MLP neurons of a small language model. Each row is named by its layer, matrix (down: output weights) and neuron, and shows model dimensions 160-319. Each number is 128 + 32 x the weight over its row's rms, rounded and kept within 0 to 255. Numbers have three digits each.
A block is one neuron, or neurons of one layer that tend to fire together. Before each block is what it responds to, as a language model described it from the Wikipedia text at the highest values.

Adjective-ending suffix pieces
L2.down23:152125147108114084127118142154121125088148107174103142114115116120121121111131162107154088140161120089176148113120096091103159183103124138144117105072158138186105135177126089231117152135127109122170140127144073144152110107131150143180097128124106120174101165167150062149136104111098163086177152130180191146152106160100137202148166152137121174143107218153140126150172088073172209203130157146151158129135099121101118117128096153071137089149167143122196133140126150161149110197124104
L2.down80:186134147113089148143124106173119183101122111108110103116098163123136120110094176149105122159178119062066142137135094147141098176108163101136152148146069153079162115133128110095074108092116196100117143126176129110118122190113172097097110149091122197112102115123094141080118044132154065097085129171141139120088123169163104125140176203123144052137123112168106125160123100164132132095049137175139126113135104085162151109146068083135117125158147144134166166131102108122124093120124142
L2.down375:141148102137149060124104173177170144141111114122162072144156105114130129157142151109072155072175124072150146125117159106177134175123126127166174113122108091208142114155166113125135100113090162098142158138065099128075088090125197166166085128099171147189097069117119163136175079140151134165107172099165141124138072146184133136121171119130091135119152128124155147092148081134118128131096182140186165140178131078097163115169163158099156120169151163069150155128128144102133074137173099
L2.down928:088107100134055115119163135128169164127094084111114100162184082182120187146142153169120109113117130109147130116165114122126185114166161096102149094126151111135093096128152081086089095085155148120122118121163094127184148157127157186111079127204108150127124123126123161118161194134127150068162127152140184178155120089094196162132072124154165167173090093136099139091224125092040173168066146105142162117144132147142185134075088150133159129165100131121125160084150148098124146117106181

Infobox and table fragments
L5.down76:148147170114164131062089117197067133094123157099185114149125108124113132113153096139125129129147063162120098091181102121124151103120148141114090137136168103129118125104082139126122096155106139099160122160117078142110156179169141154160079155131155128155101112106150082188125152136085119104102138097116049142117157103101136123106149149151082116123115141126159139108090105114157123094076122137186188117134102131171110154188116142144176131120130091108195135012144112128123180107138095

Place-name word endings
L6.down349:145159171147144117128119207143130054148114130102201103130094118131127097135148109142097155122128108127138147080147105146114131094109144171146107081080146172072099178153121121072148088121122139140158113089109122115146148091105160068096135191081138103154125125131179032126116059169104185117116131092126124144089075125096177114065135160076083191108127126080147121116150091125137185120151161164094132165145160084111095141066116163129163087124180104131105129105152111140158078077135162
L6.down588:169165158056128151118127100190123138166120159137104182110147192172113079102096128137123108134134134056165195194088161107128162161156121129137071188177118085165089157160087140137156127100091130195104113151142124076124185133096168087122122106080130082085141124150130135183167175126122169124093098167111090117098149132111133079112144169100176084126117191130118105126032111098132123117156134115140207126122144109116111148179108106081078151132144136083124138172141145166109110179086095
L6.down894:195102128151118150080079049116092101101103103117125129137195157171091171127097135143204136132110110082088186095147109184153097128079188176121111120178131188173078169148112134185117093124104146099083122130132113189117146149133144127138102138117113140057085193129161123161086128119141160116067097111110118133147095067157186125187188092144104151098126132101128167088044127157122110197141168129146106167119158123124137178070077134135098068147140155089101141102146157139102099121143098
L6.down906:124154132050114105141119159146084111170130077099084134111191159169097107128099047125150115161179118114148153101201184134121153096052154118120098137134132100166101139138178151124144050127146068115107125131100109120133158120188151090157100149170121159096092160113195103138113169150163188127113077168169154109126167127129147111191168140104126109091115147119142138094122123105150167136120144077176113099226113137199102172110137078166106066113175092090125071141138147172102103148108087

Mid-word pieces, code colons
L2.down447:152132130130167145058096146077147124095079169130115114152158124126127085143130105180129071107084153096050137188081155126130076149107161182120091116126168116182166108154112110138100116129106196131134112110128187122148129160127093098091168119145133151139107176143161075133102164157197138080139115118151188112138147108090148145149114120150082140111106137094126102097185110077070078099131100120163148149158099173156177219116139167132114153113123109153120107132086142085083160085124146
L2.down505:146101077138130071103106118140119136146128167096107088207129149113076137173126132104159114070082215142127105120157098091142090143110163095124172124103117125171150134107056169065152187155080117202116071129048128114163137069115042121148157108089057099074155168076124144093155138116131198174125110126120141160127154109078144059100118098079126090131124101111114156125136106118114139118162154134101203090100111106146115103112198139149168080120102090098129060147141155141131107151131103
L2.down725:158072124081105124180078131123132102047149161073081123086174089106121109173071175133148109149201133129161097149154133078151159157178137144228134184119210099158148152153139092086145098160096123093141131101136124119147121113162103119133136140147118105134197079114111147120097114109134163111087158089109157119119186104144159137062160078146096140133132187141151096141144183102104188113223157119150139120080170085142157119111128126111114184108219147096152121069141092101126110101117138
L2.down772:111152187111145201110168157103093164108146172147117103151157077081173132146137115120129113112070192117137097145111083130076135137132116124108157054122125092107093140171161135121130148104093076083255167119089101105140142095125049160190163145091144107080124202110179147110149162143079152079107166103162158099155146102073113124099139150089111084154140072157138041139136125131155164155122127104145143171135139138126172125082115187114154139121197104114126131076067117131086144093127169

Adjectives ending in -al
L5.down771:168129115114111155134135120147193168103125146131107070101221118174213117170110131114107076114149120079177120133074163086117131123131077147130168127110129092138139114154160101140078111054131128106109118094042139143136101094128151129135064122073117158139083088108126114137127087123172155126133142151128149166128146146104114138119169151104135142115111108127092123141162082139085173128137143126132180132245137113113125105085112156112161124154155142092169168133143167133124077132162144

Mid-word syllable fragments
L6.down501:104140108137122133103142125149106139117112110102082133176213143128108137116107121145066134090135103115121096088089150124121115113141146128172199145153097074076163139150112130128158129114161144117124174173108110161170111199088069161166159127126116060139197155155186109147181101111066140136110113153174117150145036097168152135121129095145134115096068112169148060131083219107086116153135151137183125170142122167159156110138130064131082123156184171104146125111187116158151098121096084
L6.down511:143150147134176138133106127150122175178178058141109127212165112195152105166056127171119113127211128119096140147152138125132161145149178096160207079171108097093129134101078124111125136101125155160124136121120103138103173141079150138122147115093092106125182156116137117103156136133079121113118158134145122187068105162147116147098150089040124042134126151113120159135095082112142134090197096141122113137115154151132091127145109181211158165152083092091166155154077164122151134125124083
L6.down719:070113089135094070168111161132147100113148108165125142131146144067096117123144134148179105144165085120107161139093155121157120169109119100097172090105136093149116147157135114140082144115147034119164155124199075163146087146193134172135097097132116093030101109143154139158117175073113068147107107123108121143174081144177112142117143184097110203122160080155139187168132094091083093197162099128138131170156164098144104139105157114144100135136161097130178136160112113140175153161113155
L6.down842:144110155148104109092150083174089158155144166173085154129104067086133131221179097112085136139176171202104123165095133145110139137193139118107134092101108092153150130147153094176105096126161107135179195096107123144112121078125143142099168073081161139162121098109144107126065108092109127102139089137150077099132097065162130152209113200153133119156121099098102114127110168141110066160134091104071098186171127106073111098127118101188080170146095136140133095077092156134082158075087198

Mid-word name fragments
L2.down4:142046105104123117064147151133112123103158155146082132126159063105137086127105123131157084115115071143146117122168092181170055099119100132126167131099156118156146159125139149186153108135101142128121129129104139153086106153093132122115084101100064098164124118173098122124127157113168184181069131144096133102108164130127140130163148156131075113154142121089129159169094117184097077172161126097160121124157146111144160176075148134146108101120125108071144112092111108122129145125069100
L2.down90:157152131129122157124166133178113158158122127158103116107121111194046095150093131175172135156097141096203129126127153058170121139141181063152112185184162096140149115102062154057203161166125118110117145106087191097136061072093107086109160097164162097105149179116139122135176119132124128161090122113170116138148129196103133080157182159153189160126102139123141151134165138162060099140134183144130151132172149127167171126116142112102148081086117061119093093162069166147150179160128155
L2.down113:117148040184169132151090189098067090147133186125132109110122146158134099145129131165099146103119058177115109159077137120070136142127163140158104104150113169131100105152165128137084100117120138097168171090062113130107121158115129113104103134146165148075129139112145150136170110081151044132161110126105114117115109132169108169084204113184146111113124085111095132173143123142179141120141143110203117082191137141103127105103099168159165141178092135161158144150052052152127109187101124
L2.down715:145102096114113157107066169183129103161158143136162093085119207172142105147135083172058153144176151103104139129097180067145084174099164150149159092102124132098124080119135092115150144104139132121076188103083136120098082096155132150138152116127113134167092137114137158147113079055129080114117156131087152151135146094142083143108113160175131098147085126100129115169149157158139138137140123086123136173193080134101133090145135144101126143157122170104150108126126098109080184129072105

Evaluative adjective completions
L6.down87:156188149160158139162164081124124159142133129107144107143105118104167075127118130149168097148124082154121083135125118135108112156165126098159071131111121137093147151165176124124135176140101092119068166095146152146170132133123163135110120193155166106110069152121150154198195120144055110072141203075126110128150193131169123098102129127134164136130077081145138139085115095127136156124198101177160107087097077130152072162069139176132169108114140150129116158154137096176095082100103168
L6.down140:143133142160108152117140099131129145148162063092107112137131121113086101117111108086169098115159116138121149133140171113129070118153095108071148255071141141143118197143093122120088146115139157094102190101150066098128079117143123111128099182116152092103117110091121144160152097104092136117127100132129116192112140119158161122148061138113175165166062143163133116130136131175095140123134145126138109122108129135099084189141115117123103125139070136075170183167114078115157103095126139
L6.down647:160151108111163114122149131105177116103112117134169093087124079158145067138156152115128081116167129103126133082159144096126094145084138194153167129086071105141148097147089068098118120166109104103112112129113140110109150111140147222117118129172111147157113092144060102158096075133124147185146158152125141147131182159155145101150097119161178094138114095152085131133183037146130185148086105103143078181214126154101160108071103136177148156121129148203137216078116184066181107135165158
L6.down713:102164155160149130051095117133131122208088174167142052099134098162091135091092061125136147141173173079109154100114120083124086172100068094054151152138141162134123109087148050150198133097136098156042138108129110133075128105119105131205175151137144143116091131108123096086128120114151133073118143151145171107144143154092160167148151135123141136095194083144122153176156147138123143116121104111106215090145131122100110146202134135117094165168153115111157133102080142161106109110102167

Infobox colons and word-middles
L2.down52:166121119182112158142158201104131173116094140191157097159051104087092161124139134168111082117115085115133110105111155107134101131090042089088127122148075089178119147079160101121122151164134130116147144128180091120176114168133114141106100160126094133128186120097099157167143128086148125139161159114146128136135182147080068113087038161172131119152182142113154076083162156111155107123082113129184047043157114181186096125133136130123148118105122105172148113103076113127136069195186145
L2.down154:076079097071140131132101184125104115175119134158102099182086129189132121133115139101194108104156074153180118123106123102119093140102126153089107101128162150153171168149105148148120139143100119103086137114103160119142104078111093148133119084093094102126221180129086125134180095138123117124092192105076081178182119159102104134180121150167107074172080180146098122113105115105100102164194183098157097074167102162187178156166148168158120155152135082103140148117063144092140112116129177
L2.down694:130186106146115109109094134174129095115189174081134103102157163148132143152111108079121141097108112114123111169103156071121139194097065106121166153133121129145112119127153106057155137074201154110194100124121185178100173084092145111111175075104116162160127148155063160128091162146133098114080152209098149149121139138138107118159064170164140152137194185147130127130087098115173086128113130152142151165160122166122109180145136042121194151141122151141163168118139172144112103144131123
L2.down804:189149162123163111125171054176155143150089137109093099165121132113168142144141114123116149197151119135101145190152105108159164140088183150126102158115087096114139123065113068183152085101126078078179065086147111128111164119090125129084059104161122138168115081131124102126167122125140112069079089141092163120145161067125160110148095160119146039149140111144164133125151176099157092119119130177193158121189139119151114088132194144143145131132119114069100150127132185148098123110098160